python train.py --num_attention_heads=4 --intermediate_size=704 --norm_eps=1e-05 --positions="rope" --decay_fraction=0.931 --final_lr_fraction=0.05 --doc_mask=true
MLP neurons of a small language model. Each row is named by its layer, matrix (gate and up: input weights) and neuron, and shows model dimensions 0-95. Each number is 128 + 32 x the weight over its row's rms, rounded and kept within 0 to 255. Numbers have three digits each. A neuron's up and down rows have the sign that makes its largest values positive.
After each neuron's rows, "fires after" lists the tokens most often just before its 100 highest values on Wikipedia text that the model never trained on.

L6.gate354:146064144072167109097155138099144088137142108094084138074138144107114093126109157131144080072094143165099138184074184126122147072139102084100160183140194116191168116175142166186103140153102078162103121185153090123113078164096135092158163146126129155106093123157107155098147080121143150129
L6.up354:109158123157138129088056147101131178135130116155135100108111105138116131109084125121144125156146133157147145146145164136121127147140160108113086104120153108136105142111141119183148113164137068137003136138134107113131156126176125180097123108051113137155093093094099109155124119097127184128
fires after: " |\n", "|---|---|---|---", "um", " Att"

L5.gate63:089115082134079137110188140148118102119181173184132158124112098058120085114085142126103070140136214129126077093081102092163156162128142137104151139098142142097134080164158084147106115104120082162084158155144072113100193141087139184141150145158155184130143146111095187144091119086132125155
L5.up63:104150167128113086137084145119103103170131149103087106126115143112101102121037125080085141080094117070162075113098142202176125147217154154103095123115115108078110139114062118080099123144122162067096113105139140156139158178099160118121118109114119154154202098133113195137170070094136110123
fires after: " M", " A", " I", " P", " N"

L6.gate121:144147096138126119194143166102127152132125134084110111178188087178135116128109100107144176148161115161087144129075209136159149168088170130163107188087141144155181100167102134212146112107151142110114144153115094112116117172151100132078154100195162105109126121097145072110108150141117109158
L6.up121:184085155153141159140131138148151140104112183124099161081111131068115090141154169110098110144081126173147100130064102121114152151155151103153139195132175179143181135163146123122092136092092082129125089181113114115090098095106096100180134112136134113148126130129157127131095182176162232093
fires after: " L", " l", "l", " conn", " fl"

L6.gate391:162107158111083113142101125160120102123055087117146138125107117117119131133078189131173195177148117097156175115093122154151139130202120124145131160085117198128126106125088128129105116111147159135162130128117064158078090112137082125108154128139103119118086140117134147131154153189185106129
L6.up391:172094091082160106116107102159043132111165111112090176052155163077131126176153172136101132096085121102129092167130096166173139110111175098112152128180169133160149122209126136145126120162077108100150106157190144147148111170113120110161151135118121157162117122118124142144079161142128097119
fires after: "h", " H", " B", " h", " K", " J"

L5.gate236:146068138122145139142114148094104082117115125078156080129195145132163170138125071118078134101096122081141125107133150135135114153146076087156104115120155141132203111102140164160155146193149121133138108142132179168098210088161124181101156106112150125110062139123129134103088110130099117158
L5.up236:162108111156125150122137113129103157154108077107160100070135121124182097128143106184120160070079152093167129096096143114122130144094160114113077143160079145170182124104127078107089118129175127103138158119158139115082156142145093115119167151114139158078120153158124103093133115122137062111
fires after: " ESP", "–", " Pro", ":", "ounc", " "

L5.gate677:096106162158172098082095111106105205128132085144143134213099126088178131131174129090068165142152141165114106132125189161105098155143149165151130081132117094147145165170126153136100096109174086162157178186165096065098136171133135145078174179146083114156154120065135114142121166130127140057
L5.up677:138101145150157092116088142185106155116117146083134130156175091131066172103186117150104177157108117104134179085118181109142133120125122146073072131105145117086118170144105127150061130085128159129103200136134172132045113083088123129107139129075111141123164140130139099102089133108158090101
fires after: " |", ".", " C", ";", "0", " Bro"

L7.gate154:172130142087070108126159093123133078146138128174077177120175118111147106158148065060114100116128102096119136105134095099183132146147120071183120127167133090136126160087159114071140196112138135135185113107154070200096206121130118153101112159126155150153118137108118138183154184029065138201
L7.up154:169168083114093142096083137128056165125143094087133109148177137146097092073173125076163134125109123158142134106112136131165184173137187114151065098110107133188158115135119115148023101145123134091106113141114091092142143084132179138113164080097122072186045180156073079119120105106148102129
fires after: " ", "–"

L6.gate192:080142144096088108137120109171185108187109110099138196113072119138143149120183162078135097080129126108137128134123041147146129100139165107185133138114143137138122157079153125109187135105168197094144149170161153114162109155108158076121116092164071137105109126026138091183129195073082175086
L6.up192:087045126106117150165069103189089113141144023196094129100122156114090029192196117153156188187085115078156154129146122158129121095118115099078166111146187134140102143156129193087136170147120106133190176174143128071117072090122141126149114161104139139104108119059152144098120112168153160083
fires after: " h", " H", "om", " s", "ip"

L7.gate424:129095117160135110076138178125144166108169089091129144107104117163150092116122134092089162069151108067164143162152117139079142086079098165120098145144107187132103147148155036152132151146138089186130141148195085154127077125138147126140098128135166173086128168118087167165126136072125124126
L7.up424:068077106208096121099103122177144154102147124152122096148126134081073126116096146155101154136175154152149108145106141139111145116142142082152116132171116068172125116153149124158098132170067144197167078152128130151149112132122149166069183093101136148052090183150065134175084072133077144159
fires after: " |\n", "-", "|---|---|---|---", " ", "%"

L6.gate212:104167198139149140107122163163137154166128116142052114133115166131113093097121103126194084120149132159159150133149108125132125170154106154165170170085144155120142070071097086156191133148188133132132108118142157081143132077203110136126138122116137089098101142140088188060106156155052130183
L6.up212:100092087106146129083167160114034153162158090167149105072149109175129122105121151176138117142150153126056104042167126133087066157114099084127157104140091135170100061135195107126092098181091165189137129087118182143142084087172106176110144075133146104067144139134127087147156088086093124129
fires after: " No", " A", " St", " Pos", "d"

L5.gate496:056168158090101082098173127095102149105213118126117087150094145104079138104102130105106082140130134088109160120114151095115148094098105121109096128152111080132115138146119123149090167116127109130082149079190109146122125130101150128085137121139087155101186135130102149137139144068137036174
L5.up496:151157155117127107111148105188133078171144122143103102051167124203110095093094114119123136100128147129176166193134157098149085140177069139143155121150114050107090117108171121037114114107115105084088087150111123174136086082139132125117158121104107202129122111050137086128143133138107127129
fires after: " A", " M", " G", " m", "|---|---|---|---", " Ma"

L7.gate269:107117092094154130154115158094142114118133073126142143178069187106162154153181176143079187145147217134122120142088143087130206178150182097191120126133157170141181117160097127172109110145123145112158162183130083146107100151173182132106179128138148122110122128092095110167087140145124109186
L7.up269:159112070114114126164078144118064147103138165137098122180087112148167122162103170122151115137119170112132139116111124144112084137089119096175086108109149172149124083112087068176115122116100103107138146193101123080097122099073098089078162148140096166113105197101137110122102073140122182106
fires after: " |", "l", " inter"